Weights of a small GPT-style language model, trained from scratch on English Wikipedia.
Training: a variant of Adam for these matrices, 188M tokens, 11457 steps.
MLP neurons of a small language model. Each row is named by its layer, matrix (down: output weights) and neuron, and shows model dimensions 96-191. Each number is 128 + 32 x the weight over its row's rms, rounded and kept within 0 to 255. Numbers have three digits each. A neuron's up and down rows have the sign that makes its largest values positive.
After each neuron's rows, "fires before" lists the tokens most often just after its 100 highest values on Wikipedia text that the model never trained on. A number after a token or word is its count.

L6.down508:112123126150147074156173143156093092147141112129112107120091128108105155115114157108115138179110113118161155094155099102164132148189091098108128100087114061087131171140209116163201140145124101117113199147137126131179118156086153084124127141091169092151113149090134134133110099115115140130
fires before: "7" 31, "6" 25, "4" 11, "5" 8, "|" 6, "8" 5

L5.down654:113185070189176124137129127166088203186150104174160162130143126115140142154115087119114143098105179127153126115127172162106084143146117162100138115089095164155118123168123145130084113139133116124169151173085103117136137147096179224114111131187111161157095102166045081154153151119151162125
fires before: "|" 74, "S" 5, "1" 5

L2.down400:141151102082142150147082149107104140154141158150099092047097068151165146140132094117119172107153086111151087146136128164115142145113093200127119131137142211162112118152106140068154109144097123140107117162098123146092116108128143140130111194190155078251141057097072096110095108152156136110
fires before: "|" 81, "1" 8, "|---|---|---|---" 6

L4.down545:128142179100147120229126166099130089140109138146114111111171106138113178181176104172124096112156137109139143115064135134081129145113166125108131110065138140156065148121104114177110147137173035136093129162084147116127139134148090158107089217165122143116154101140112157129162146146147104129
fires before: "0" 74, "1" 15, "2" 4

L6.down676:074120142148145154131184154104190197127137154154145212150140116161176103153137114180111109110116135112048089096144168094084087127129137131138163154144158160150150142109123166135070103099116120170076084144129172130095174107137092163112099100121063159134120101186198095048169165095169091163
fires before: "5" 34, "6" 33, "7" 8, "4" 6, "8" 5

L2.down687:155146171134159097152170168105090108115154161085158113141174190140112175179165121115127106077048122136096162097146085154097169117116127111186199114077174122094124162084096132136118089116152122126132131115119127118122109118152096134153080061135093167159143103170198128118141128101086154118
fires before: ":" 29, "es" 10, "ah" 8, "P" 8, "ing" 6

L6.down282:121193145123163089187121116096194114200136141132178109152119141166177163181150153180144103106084082118111119144188136104149125209085134078159189131181174144131103167156124093131095144119097143170195049073121151085136119150188107098131124114137152140154112094185117104137135129134153144106
fires before: "p" 25, "end" 9, "ard" 6, "all" 6, "ol" 6, "le" 6

L5.down441:079128155183099079078075077115021073139145126117133046041092155140109120114094112100166163123137121120125121104150168110121166104123076149104152157185141169150078117120118146133135122076096137099148099121100124117097155115107104139148119136172106133089125049137133137083171141073087168151
fires before: "|" 27, "ed" 10, "|---" 7, "|\n" 6

L5.down61:038101180157113196128120117118104087170103140178118158107115105138178151116195112163126093096140145174089082135153102201162069165150116189163081134084147077138165145179084131129162091152157126109145162186141114160146078135095097123107164171124151160165151140116105086155133148129137159131
fires before: "1" 19, "2" 14, "0" 14, "9" 8, "6" 6, "8" 6

L6.down372:129163151113135161113088083103067101119200138122153120095093193120147149164103091077150161151169138090172148157134115158166153119058087172121123144140105126156146150139110092123065114085109205110178110180176140140171130138121075152080135170136114114125089111115149104086168147111154117122
fires before: " |" 19, "9" 15, "." 14, ")" 8, "4" 5

L6.down489:140182077144139120112093135166154105192112104121085137090138153164158155136113092117120133094123110139134154200106173107136143093115145192115107122108126112118092160075154151135180167167124186102148089141108101113160170118124165192110089103161096147158139080143084105092087191088140138160
fires before: "|" 63, "%" 16, "-" 7

L6.down358:107146099164154101172107136142189082210146102116120110073118110144174101095115123154143115135132103171076130120101140182108105133135111141132117143113135128095148118128072126128177147137071091183108106126070151133151100092136127160185146135180138151132088103111126081113076175102155161161
fires before: "|" 97

L6.down482:169116157118071126135135133107042147176155146151076155201130105129201157122172124118066124135169126165123131141089139143104198077116096126114175064119054114153089131145137072073143143140132123134144131153128057153153152113124129097086166146104136136194133154091128138181122194127157091117
fires before: " " 44, "W" 9, "E" 4, "|" 4, "-" 4

L6.down645:169100098147129084101060025153134142109124104138151115143144104191116159147135137162157127148096140160107150046140129100128143122076105145105169124139114103140117134077181095128101087153073160154147195139080036090110163103129130162138165074116115138129120116179216137159128155107102136094
fires before: "0" 37, "1" 18, "2" 6, "D" 4

L4.down85:133182198127062097105112091131158160135136104145151117116103093173134112156121124184151139069079117128135170096082116164155115141134118168116141092185125146153103099142104146147137139103136080115079125082187025104149121145114119134131122148111000161131131102201094149134099125086130111120
fires before: "|" 25, "1" 20, "2" 19, "0" 7, "-" 5

L4.down42:105255028168150152151129122156123144164101107130137166098140173133137142165164130125144109112121127102130127086083081142125106110116096125097134179093120161074131158208112135060152140139181145142184143151163187154146157110088144107171119137145087146044127151098149150136108090148138190107
fires before: " " 28, "," 17, " the" 12, " (" 4

L5.down626:102141154125153140116132081057167143175101131185078096139139180103115145187098105130129123059188119071109091080145093155126090088145085145101071123136150115112137126170084134110085191112120118093169116126162117143153116123099112114096062152120072120167050088158131078141097073221097117127
fires before: "1" 17, "8" 8, "7" 8, "e" 6, "9" 6, "5" 5

L5.down368:121150158158169101087119076140126093077110192144143064140067156186131102117123129202079114142122120105125076120215142115115136082149169105174086061121176174125072140158146085120104104125139112136122164110082143139115063079091182159149150066099145077116149102121105134190134077118142162129
fires before: " |" 30, "th" 9, "," 9, " |\n" 6, "4" 5

L5.down7:174141087135135076156112121096150170170159061150152128062095117115108154134103140115170128140066172117121179125126158108131113148138160151064087109109139163149175111094161110158154123125123157122154155085125119119164129128138096196132106103187120216172100068112133091113111155125170114204
fires before: "|" 89

L8.down327:145109124071141102102132152122093120121132108098147096117143140149161153138131109178070173127144112143153160101136134120182092140175123137141138132092128075093138147127125151162142132085116118093142202198137105102147133078071178098107151124054128073138149131116173125127126073150098161101
fires before: "6" 42, "7" 38, "8" 7, "9" 5, "5" 4

L4.down599:133133143110160157114135118103131108214158175169147099069135117139132165165210096163080086147148160095184109099134098174157155166162118110120142128101082150175152124180147172183110103106093150109144111156078178093171141125127131193132137179140085113132149090143101140169164216089096112138
fires before: "0" 70, "1" 21, "2" 6

L8.down368:123159125134106156150124103145175106138114182113078199148125109175132157111183166142161113126134137175156139146047105094086134105082083126144148162134154119167167101105137177125157109116151122230075132098113085176096124111112155149095149083131088108147117148137083114137174131174088111085
fires before: "2" 19, "1" 14, "3" 13, "4" 11, "0" 10, "|\n" 10

L5.down68:176163048136120118133140090167134116128093089093159147094109126101161124110094103121195121113057124110064140136095145158131116124115155142068110157133144121111143132078167151149131118119168141105135134142115165133180113087073071174137086109155110173188093122162162129160112194211124098180
fires before: "|" 39, "1" 7, "|---|---|---|---" 6, "M" 5, "#" 4, "S" 4

L6.down351:155134164130125119209103046125090148146127152143209108080117143130110058155137120140184189097132121144073146137162114164191126129135177133173061128105152123166138152098115180122116187103080145165138162097125126083156127126105108178133182130110080121151121125126173179120113135159088073118
fires before: " |" 29, "." 14, "2" 9, "4" 6, "1" 6

L5.down601:131211086179131109108107142142108159122150100126129124083143126142079173114122057150122112100153166062145169120153145108121116117118110157108073128145079138133163132084131143137116167130149118087172172149162105088152139096075103199111100150123116179201094125099119130176134185152168135152
fires before: "1" 19, "|" 19, "|---|---|---|---" 12, "3" 6, "6" 6

L2.down408:124148085096142140146081135132082121158120121124106107041119109161154143110103103073097162094138108141186130163133133122122121134104110173097140141131109166126108137149122177077146048135081131128127146182141118151107138125105142138118117161198150077223144058093064104101094138106121136131
fires before: "-" 55, "|" 33

L4.down603:125129166066127142223102167086165150184161195154092129141161068184117157157184108173109110119169128057149099100076144138115111179100117069112127079115088173170117147139105122130089175123135122145101123164105134122122123136139116123144132229128077156142149104169108106151150125172121134099
fires before: "0" 76, "1" 22

L5.down177:099122123148171103176130126109153061105163058137103129125119110105089060139124070105161072062144146112142066170130105160101130150138081146109044067102121110130155183118173139095174192115094157102148166095133115154118148173154121113107125152178165139111100091116091186099159118120082122136
fires before: "vent" 12, "fer" 10, "v" 8, "t" 8, "n" 7, "am" 7

L6.down42:137115148078170131142116080086126125152163066088117103070237119114179147164102102140159096142119123140078177161085106131105109142192073124148106146139118148130090132104054125127145161169145085144118158124154077115156105054089122127113133205129132167143123118034167127123103093153168117152
fires before: " |" 30, " " 21, " |\n" 8, " G" 5, " L" 4

L8.down22:145116093183126165118123179135152150112110117117125078131172095135078061132179128136135135116146135128125139129139071176076073111084063136127159100111055128120166170161122136076109108098144149136176198159142122078109145107157138117156122118129071122141134143136100139191156118072073181116
fires before: "4" 37, "3" 31, "6" 12, "5" 9, "2" 4

L6.down236:092150143146118095171082086137180130130138103152130142091170168172159112147149160162151154132147123117102155087142105145113075108072150101130149138106143085082191169140171095100145083086152137142122141100117139158157083078200129131204181124089147142127150129122132125060143146146114124089
fires before: " " 81, "x" 5, "v" 4, " −" 4

L4.down499:090151195134106102079179036149166170137145135192105149153081137145146093199099125155083105138152120128100111116119152165146174172155114131127146068150141138113110127174080158193103131082098070117082163102180052136087115124133164111142109104072073151124191133207133169118155082100111152110
fires before: "==" 28, "The" 18, "S" 8, "A" 6, "D" 5

L4.down414:095182147105122085119120110132109147133122142134148118071144122157115115138150105160116100074054120104043111109131101099157082193122056148131157162135141154137213122084130168129108110118117193196147138131150087094178150101122131157117129096209048099129080108161176090082129128077151121142
fires before: "6" 46, "7" 19, "k" 17, "8" 4

L5.down134:124132072136187099101067133187182165148123144134126139101105157155123146129223167147138159103174138128142164083122175099146119085115139176063133147187099154115175175136157112142120181099052132136152107172109113128165100143169142107073107165126128130157119099123102146164154125175219110155
fires before: "f" 34, "p" 26, "c" 17, "h" 4, "v" 4

L4.down580:108098081123159087134134088151140151144147124110144132139122137156083088156162072146125102086120114117127165063159127081151107034105113161108139110109146099125145137185139163177128081084142116124130102160059125086161166083131156147122066188136086152139154121094170088168138119159157100102
fires before: "fess" 19, "g" 14, "du" 12, "t" 11, "p" 7, "h" 6

L2.down407:096146076144150115129136089104123109147169118139137125103069158106113116120161110123141166081088122155124182090150099140160074141173147120153148120089120153155131103092124076100059122172100149150131227147159109201145173102146161106131109117195130129117115102112176119184127169154111095116
fires before: "ies" 13, "ord" 11, "y" 10, "ond" 8, "k" 5, "i" 4

L5.down279:107153147066089109122135025105176069131162199171161173083105120160127134140167139149080093150150116103151129159182152111149157155130088158138118109099134143153170145168075126142121154107142157111107137113143079185138128170144127101190225102124071169149130142108129160106145111090177120150
fires before: " |" 61, " |\n" 7, "1" 7, "0" 5, " |\n\n" 4

L8.down33:149115139130100143125109149115098178061127126093068137146123188169150150138072149083157101173136179156137149086126128038123162126128129088156125107034151108102071158141160127115158133130173147073137145172092086129114100128162099134166075038124132068118146153106105135086063193112118109143
fires before: "2" 28, "em" 13, "0" 11, "5" 9, " Con" 9, "3" 8

L6.down18:142117148147129160107142118117038113066137100119184092131065122076122182117163138149124148138093154104075109158148134149122177094104165087136130143158101149177145098162099095156140108072121145130129104068197102136187077186128109167143146155118094125135106131137173095156138073105114122072
fires before: "8" 35, "7" 28, "9" 15, "6" 11, "5" 4

L6.down657:103132142120156106130119161178117098143129093117115103127146128095128135060114129168089171157087075139138187055158196104147126107131072098157108158154155046103113108144110191163160094141164165104116165156135115160168143099099143079100093147117142125185179162129144122104078089060102155118
fires before: "7" 28, "6" 26, "5" 19, "1" 7, "2" 6, "3" 5

L5.down515:120168140091069144086095051108107113117140176174135142093085122188100122115143178136096137150187147109180179174203116141164155148099092132142114122104112153198141176154148102155052153120127185095126156128216089159129105146092107107162233139135105165116131138103126149156171136160166149102
fires before: " |" 21, "1" 20, "2" 16, "3" 10, "4" 8, "0" 7

L5.down193:163065144090061161135114165193149133160132224116110156112106093160111112143117139141176124111142153113147074153123188138112145108109149131141140161182137099123071114134092207132125071097070113184096122096163096077050104095076123068068159120118129123158153127109134112125115078079062109117
fires before: "0" 22, "1" 14, "|\n" 10, " •" 9, "9" 7, "|---" 6

L5.down334:150139132193127098142166108129163054150089151182152035098127175145109108120124107073109141132087159116131119090146039147111123106117085113122164113126087141087172129161160069126150129115167158128132166085095157076174201141149173140159113146179136148149114114098072126136092052091077164082
fires before: "4" 44, "3" 27, "5" 22

L6.down283:113118191143153089106107178134073097151132172093120087147107154164155151124173122133140129141125079153050108146143112110170116032109136078154073147164137110160097178115121200074160084120098152104098113106123159136137133074196165170143100118139121116138143098136199170122100108147122161101
fires before: " |" 43, "." 28, ")\n" 6, " |\n" 5, "–" 5

L6.down672:061121122122184118130085118112142137193116117185065151036175114133148205159165119136114103135142156122197124112138112108129132154123149071112110109083134143162102123143102135126120175207118071175165127178121140100139122120147115094094105151140141121172185124106110093124130166096112126103
fires before: "0" 41, "1" 32, "2" 15

L2.down536:137161137133134136122110117106129174151159150142128132139124120126140116168127082109148087073110115124153071158112122151118090135138154178155203122112156118144150070143118131163098168136117109136147143146128094132184223113146144149152071147160123098078089153118135161185138135105127088170
fires before: "ut" 14, "ond" 13, "ord" 9, "og" 7, "ret" 6, "ent" 6

L8.down639:148136170096105101124098100098080119156094166162155098135171158169146107072167180091131125141140102105126088145156136130166178121132096101118102136197111112135065097161118082139128114104148116094104083112162137167080173110136134118188120160119149113200171125129163153140089111118104149114
fires before: " |" 17, " and" 15, "," 12, "\n" 8, "." 6

L4.down242:097118133141111114131140167116102186116137146147146063089145127163110199132196128117157103154060067160068177102152138129209137139124146160100087166100205120106115151077169104132175203084088114144103076130115180161146089062113129072185186061106126163151132192089160132122142117172133073128
fires before: "m" 25, "ip" 13, "im" 8, "c" 7, "per" 6, "0" 6

L4.down352:114185183145108071176119069136182149179074121132193153134100076119122106205100118131106142106100102104117153136076096179131159129116112112130149092159166133177123125117107166176089128109146031076073127108153053136130131166122112109093132117148031130169155107189095137106130100098076104111
fires before: "|" 46, "-" 19, "==" 7, "M" 4

L8.down117:147137096088128106098160015112100143163143126117132140102118141147098143149165066155111114125106163082087158151088157137125123144108110186143121117095040059154181091173019131093112145136129169166164154166115150142166097172045113151134237148124096083113116185152138122158107147165147164123
fires before: " |" 43, " |\n" 22, "." 12, " |\n\n" 7

L4.down287:117093147129120046082129150072119103167088114176168092127150132130169119123111207060183179142066104140110107079135056103085052099160138109087157150134175133134126116177124113174139124088099158120144161055117112072167108131117155153147113157147120111060149112160147116150099100183123123146
fires before: "4" 39, "5" 19, "3" 14, "1" 9, "6" 7

L5.down646:206158097167121104169137126144121132144157081137120082129140117142114127114121099141104100149107174114086183122084156086111155112129130172127116133089122201118142146107170159131168154110135138142135152112101085050166109089095140204117134134210086144154121097132099071173100166152167176208
fires before: "|" 35, "5" 13, "6" 8, "8" 8, "1" 7

L4.down218:084171122122126087105126125130177139167088124169138167133101089152096154129172111142126149140118114154154115114168109126192136138087118146073086204120172094140117184194129106111126141082110105147129065124092157133156104112164163138127088077116095151137138113124194170098088100178160120104
fires before: "v" 20, "m" 15, "vent" 11, "d" 9, "g" 8

L2.down472:208105183168125106100121130127157098128110108137152124148152108119072082118095096143145094075181136145082168117130154073185143143087102100127158165114145111145004122200157149120056081132164087125086151135112096047107133092073119123099131100157153110116106158164147123192119135132153054183
fires before: "le" 20, "ch" 19, "xt" 7, "te" 6, "ose" 4, "-" 4

L4.down228:132134177179093123127113152103152095136096113102158148137128092156122177150105109100169166058156167146135110129101189125227094111112122127170114142187132100147076090151134100116082091078113095170114118117086097154144092125161139150164117137110141140105098170116181135130106182109118136123
fires before: "ast" 14, "le" 12, "ach" 7, "als" 7, "-" 6, "ff" 5

L6.down120:077135200127152130122068150125117098123129132091058134100117113177114105134115116117146173138146109136093129122145154157123135183178107175128086067071073184178181169131110120121159081168167176145128170139090121144130131129226098162176178125100104119171174103072055096149099163130176169099
fires before: "0" 19, "2" 15, "1" 14, "-" 13, " " 7

L6.down589:141111105133107085132098044144154117113169147156120105114148167158100130132089147141200158064112172107101148080049117162140061143130115142070117156063162163139137125043101118118135104138126113195148164089107106118137122167121090166140178116117112089124066165112176111132126162111101115164
fires before: "1" 16, "3" 13, "4" 12, "0" 10, "2" 10, "5" 10

L8.down31:089138164115139151129081100120074097084157150065138122135144121088081074168142084106157158175105087190121126119088103134127145117099116123122170089149081191114164115095166148112134082163099164158184126097147084099156122102143094151081139153126172115114135168168128160131138155095093074151
fires before: "." 17, "″" 13, " |" 9, "′" 8, "ate" 6, "ays" 6

L8.down111:136087170128102128058145144119076145102144165157124123110125097139130074082173128086116193165081171051133165111136127078137139086131141150151168129142136102148116099067152111057106087120123178109090096156063131089132082179092120121146144124109164131161116158159143130087160136136181125157
fires before: "2" 75, "1" 8, "E" 6

L6.down605:138153106145172111153079121137135116198107099143149147024089099166106102120146111137107114115139133138100141173082186119070094149114137163112108098077143127131157144134104116115146135128135118152186126146086154091161121101120126175152074147165107174133097087104105101136077149126187142137
fires before: "|" 92

L6.down207:091140095145118072181120093140126129186115122153115126138209165122120164120132121097110092115139084133137060173054107127112089165095078132099128091124146162134157164123125116136115110126171140117143033186083137104141150122186071132121104139147153162123100096154149130071122195155181153152
fires before: "6" 26, "7" 18, "1" 15, "8" 11, " |" 8, "9" 6

L6.down549:191105091097101108148119041082146075129120105152122080106044135109162131142129150164182140145145109168083176113107104203148161169063143154109138180146098110099102151104104167108144167166095160079120145119134078155154096133123127153142145158105093094199134149163163109149108121122103169104
fires before: " |\n" 44, "1" 22, " |" 8, "0" 7

L6.down52:148118082111157083114107007166101108132116157148157141138149150126125160140115134153126148111132164155144119096037128182142109171117147109102097163134155139081107080085158127073105110158137069100149105142114076150137123171153116119093159116123165038102093126136132142198128159118185154126
fires before: "0" 31, "1" 19, "4" 7, "2" 6, " " 5, "5" 5

L6.down570:143090115109101129163143142077136100134137197120089157144104169151060152130106171130153109109117116135137130206086093136152079121151140167100155156110197091128103137123118125133087129176117123188162130142081146169183141178116059149140143091095158099139076150127133070104179165148177124167
fires before: " |" 28, "2" 12, "1" 12, "0" 8, ")" 7, "." 6

L6.down581:172168161111122111098139086155097156066134128096117113096087115128117119121148134061149195113068124145145103135123094098133125099127167146106152086146158065085110087110150061125144120082157105170143131157162110092057104182079073091156115172100118156139130164121124116100129149160132086114
fires before: "0" 15, "1" 15, "2" 12, "3" 9, "4" 8, "5" 5

L5.down216:115165063140128134148120094133120131134112089076136160099117162125119144105149146150196163111104101093118168111113087173135145117152069150109143141082148134125142159117104099114146143174184135160186139119126150186142165125066109123139137101173095221107111146096179057136132117097150154133
fires before: " " 34, " the" 12, " December" 5, " November" 4, " March" 4

L6.down122:095147123176205136123146145149180101177121138129136098083135126095129136102110119168132151145114091131077143152103147141080136127118097166153104123122130158073195133136108160121158128098143141162114054160084178141204106104150087168126114100158124192162122084107102083146076120128159143145
fires before: "|" 79, "|---|---|---|---" 7, "M" 5

L8.down591:095141145189157173118069105146188160149083162117128180125162123103116079114070132082179109167131147149143115095136154082134145122138128134134136193147121038091145137111128103139153133143108117119120154114101100166135154134118188153181091184062152186136227067111128148100111138097045145086
fires before: "9" 41, "0" 15, " |" 13, "." 9, "1" 5, "2" 4

L5.down486:151166108137094101087140104141166237088088092160130115195144196143121149094116108160141088082157205085123164066112115096128113103139162163118122141108080100105095133112142163145107165165126076179165145133127120105097176135105107162141097122116125151160158113101141153172122207171068101134
fires before: " " 34, "born" 12, "===" 9, "A" 5

L2.down315:133092136088085127149132147187166124114145168230102129122168120106151122157125131104134182171160113123129135125119136134078127082145158128080178118137127119116101161092147149129121092112135193150097132078093139125100111147147146134066143147112103132137109131135119144119141164131064178169
fires before: "9" 22, "8" 13, "0" 12, "5" 10, "1" 9, "6" 9

L6.down425:150116140132113166144128145115104141094072120149136132134123143037111152117178118139153158127112141151089139179115151130130136122153140149134071121118116085125175142172070131123152156052189154145148149110171085126107155158148105113131121124074122145104118124134124109095058121163201140124
fires before: "3" 35, "4" 28, "5" 7, "6" 7, "2" 7, "ach" 5

L4.down205:093129137068121138230109167099137084142141171157149111095192095147135191126162140143142118137157135149193112130111135144145115142135145087129145099098111174169114112163114105108096146108154090172167122187088132146130129161127119111124075212129103143095120104150125116145145179125154130129
fires before: "1" 38, " |\n" 26, "0" 11, " |" 8, "2" 8

L6.down1:168138103112142083149048018137077151134108114156142129151160118124123192162135109168133094086152183134160143106065124167158051181112177187118120151090168151099112135050131118091084116195124097125172102138079078130111149147140118159110150110121143087152128113146168134170075147152153159129
fires before: "0" 31, "1" 20, "2" 10, "3" 9, "4" 5, "9" 5

L4.down433:146156206127106111126123064100202161158145098139136128120109125121126131169144130118099125120141096145127150083082075165123175155087110114101173136128125173127116105175106126169118127093120107130096087084126057118104120153115141116132105074102033156154152129186151170116175085081088119098
fires before: "1" 25, "2" 10, "3" 7, "7" 6, "-" 6

L5.down699:166090102133163141048130090117119152128123108106114091175134143144133171177121103133104103143143166091133140115109094112181135087106103089203140106133120097113151111118158178107134170162101108104165093102105142170112156097147106129073123143123128156159170117155160168126158140231110119146
fires before: " |" 25, "," 21, " (" 5, ":" 5, "M" 4, "The" 4

L8.down350:159102140105144143036104104139117112176119109121111084143090168090151131123111101162091199153145129064139114107126108099164163106102108064193102130175110123137115150117124125105095132120061149116133096089094122179120162127148151152071150119159133060135193100173118163136179108151073126153
fires before: " |" 34, " |\n" 18, " (" 10, "\n\n" 6

L2.down312:147138177115139114084135088095101154180115183107161129077110159142151134151119160154132130135125132094101115133145125128113178142127092090165133181154172129128099103144198096166127043105087102099085052165082204108109150125118141124143093086204109059126156123164093140100066052142152131112
fires before: " |" 19, "." 11, "," 10, ".\n\n" 6, " (" 5

L2.down181:111148070121098133169081116115099132122110151152103086068105074161177144129100125111160169143143123064162091135161153155142125144109129235136132139140149220163089139097131147126117122127098135109125133141135141144114097140136147109148137179170173088191117088101068083136128108146153124133
fires before: "|" 91

L6.down522:141088110144154172172056088105137175147119068110163130169171091159161095070173066147074180079078179150134186157132122142107181093145126181143081089099055138175156147130130116133144140101164161062137206161165139078061097056076156130150148123110149139148136128101109143131133088133141122077
fires before: " |" 26, "ip" 13, "G" 8, "A" 5, "an" 5, "ant" 4

L5.down102:127101136155163123109138152123126206124081163145128124141157125113143082155152156085166137103111135175107151113115129114128096146185168142144120128091126096080082101140125201081161134149141095110163159150164114151120151100171143083123104138117125100170202182078105125087012146111085167100
fires before: "1" 28, "2" 20, "0" 18, "8" 7, "born" 6

L6.down496:124144115143102116116089149103175133163119127139131159170107143110199165188139207136118045091138119092139146157179082127078144131157112133139093155145137158116154154198117114126056129141118147129208135163147153083106127112141116139121143095142094075133131165151117099155088128122173179145
fires before: "all" 20, "im" 14, "ant" 8, "end" 8, "ess" 5

L5.down43:090155120128120110169136080140119099104072047167148146114167165122164129140148117125115169096153088117098156096127120148156123139104076114127118161079132114106138193152145094099106100133194139064153171132154142170144114155159148130158146148123161122141091139144128127111095166110115091059
fires before: " " 25, "ach" 23, "x" 5, "it" 5, "ith" 5, "ash" 4

L6.down576:123067172114185138155066098142130174144141116116097129133164156086172211120099146144124121128181125082167125135075092178168094113105103149076125135109155123110146139084086135118101142170157111125149041099096196161176137141111095131101136172128183160088076165140165096108139153180173104135
fires before: "1" 16, "2" 14, "8" 11, "7" 9

L6.down681:088126134134142152152145168139129113158106171127080118158193098143109214140179121166086057173197103122125111132146087149189167134088086089120172079122088128160165163086089203127108160076098123154150082186108133085159129172152117099115128177083056117171180132178101125143115143152105099164
fires before: "0" 95, "1" 4

L5.down376:143130144110080122068170059055143166094185086204154126116094150131142126140137149117118125133138129086165108111153133134111115138134113200100135148158100092083110103174109109121162095084105065128161169160122103144077106132140140119184120154145116145138135191091088166170140150187149164126
fires before: "The" 14, " The" 12, "==" 11, " A" 5, "===" 5, "A" 4

L8.down167:156099149152186130139098090164101143084091115136000121143108103097093127126104072118147090136080197137148085214054058099126131149136096165094142124128103066095147161094131177111126092145135088149143149101129109149137220106132100156118149119156094145138106107088088163124084174096143098157
fires before: "fer" 17, "n" 15, "t" 14, "c" 12, "stit" 7, "stru" 6

L8.down632:148137093105177102125196076154077091133128127071137142061149110128108102118094171120100112118136141147092125167088130113142108108094142134098113199207092220128139105116128120135113116130135110149121105127186145100143137131190157140156089189153107103179145149105126136101110065107190155140
fires before: " |\n" 27, " |" 26, " (" 12, "\n" 9, "%" 7, "ist" 4

L5.down612:168161135173104160082095105078113149159154080165096162199108103141121164140137141070093116111142141112138105130135148132077144152179086063145109117112105153170093116159124105118095142114189125150137107146120114154065111110119096113141076118115065172139093083097126067107077173153184157112
fires before: " " 22, "W" 20, " (" 11, "N" 9, "E" 7

L5.down152:125144169087127138159100055128151071141142163118130158049106102100139084132162153147110122125120136111182103154162143125104125192148100129103088129189113148162097119167128046125091154116073142092103157153183107164151099108154128163164240108112141149099132098124129161111138094177182154095
fires before: "0" 35, " |" 17, "1" 13, "2" 6, ";" 5, "G" 4

L4.down531:081183166156123103108104055108121157194117150154170129153135079108136118180098111104150108122122090117117151110187099141119145099151149139133139081148193132219145126151064135174109170118141044101100166161135093109145126130115143097109095141159047150179162119196124126076092116068073108127
fires before: "|" 22, "S" 11, "C" 11, "M" 6

L6.down81:191160151144152114108151167177100129110102096113141134161148053107110091087128100099046152121124097119189184097105170148141090160199082106155129087146099057092143131150169122196142113120155101068130228194140058136125166111081170104129123137133177110115152115083083126140120092113115165102
fires before: "6" 30, "7" 27, "5" 18, "2" 6, "4" 5

L4.down578:113166185137089087080117079153171137155141109183127108153103133159141084198127104145115138116136100146110140127144126149176210134108120120121161068144125155139128105162099170201117151062092099128087134086176049083093170105108175119169110114116035158147185093203130150125130132099102118109
fires before: "1" 22, " |" 15, "2" 6, "4" 6, "ome" 5, "5" 5

L5.down142:120102125185126186144125084129108122106134084106124137159101122089066175105113176095186154088170144165110152151148129117176172129146075150118079193176100120138190168121100126104204103109230201104125128120104142111168074115125130132121140125154117159177093110110088118087131104086120113142
fires before: "9" 25, "0" 13, ")\n" 9, "3" 8, "4" 7

L6.down317:114121171158137141127164146113133166124140209139132161052160104153120108159144093101174093072179123145139079206112098122109129168141135141159095118109152087142114120143133186213108082087123087144115076115123148119131181052106136123139120086183085168169154151100112093062104095085116121107
fires before: "'s" 20, " |" 15, "0" 8, "1" 8, " G" 7, " L" 4

L5.down264:037112135125111120109165147104134155156153097203155112135087156099173171130180159092117171145020082156079163145104114134142150142110160186104119159146167124119121145126137180144172144104033088141156100083126134127126083091164135104083103091090113110145081140142173173120140138145162101099
fires before: "m" 69, "em" 17

L8.down20:116144089145124089224071122123134115142133070110116164165111152156193143190173080122155127083167121154176080158158197177120131142151104155129111125124102135173097141106121147098156085180141087097183142111095158196112204138127177136119118147185096141110106116101148071154138118197149186121
fires before: " the" 19, "l" 16, "om" 12, "t" 5, "land" 4

L4.down683:111201178143119112162097071167182140162091149161160149116112059142148120168131123105176126113130081117107189138085088134109165137136110125126161080159162132169107135121116146164108144108132080082052194115147030109164144158117131099097121095165046114208151072200108150103124096084126102105
fires before: "|" 46, "-" 28, "1" 11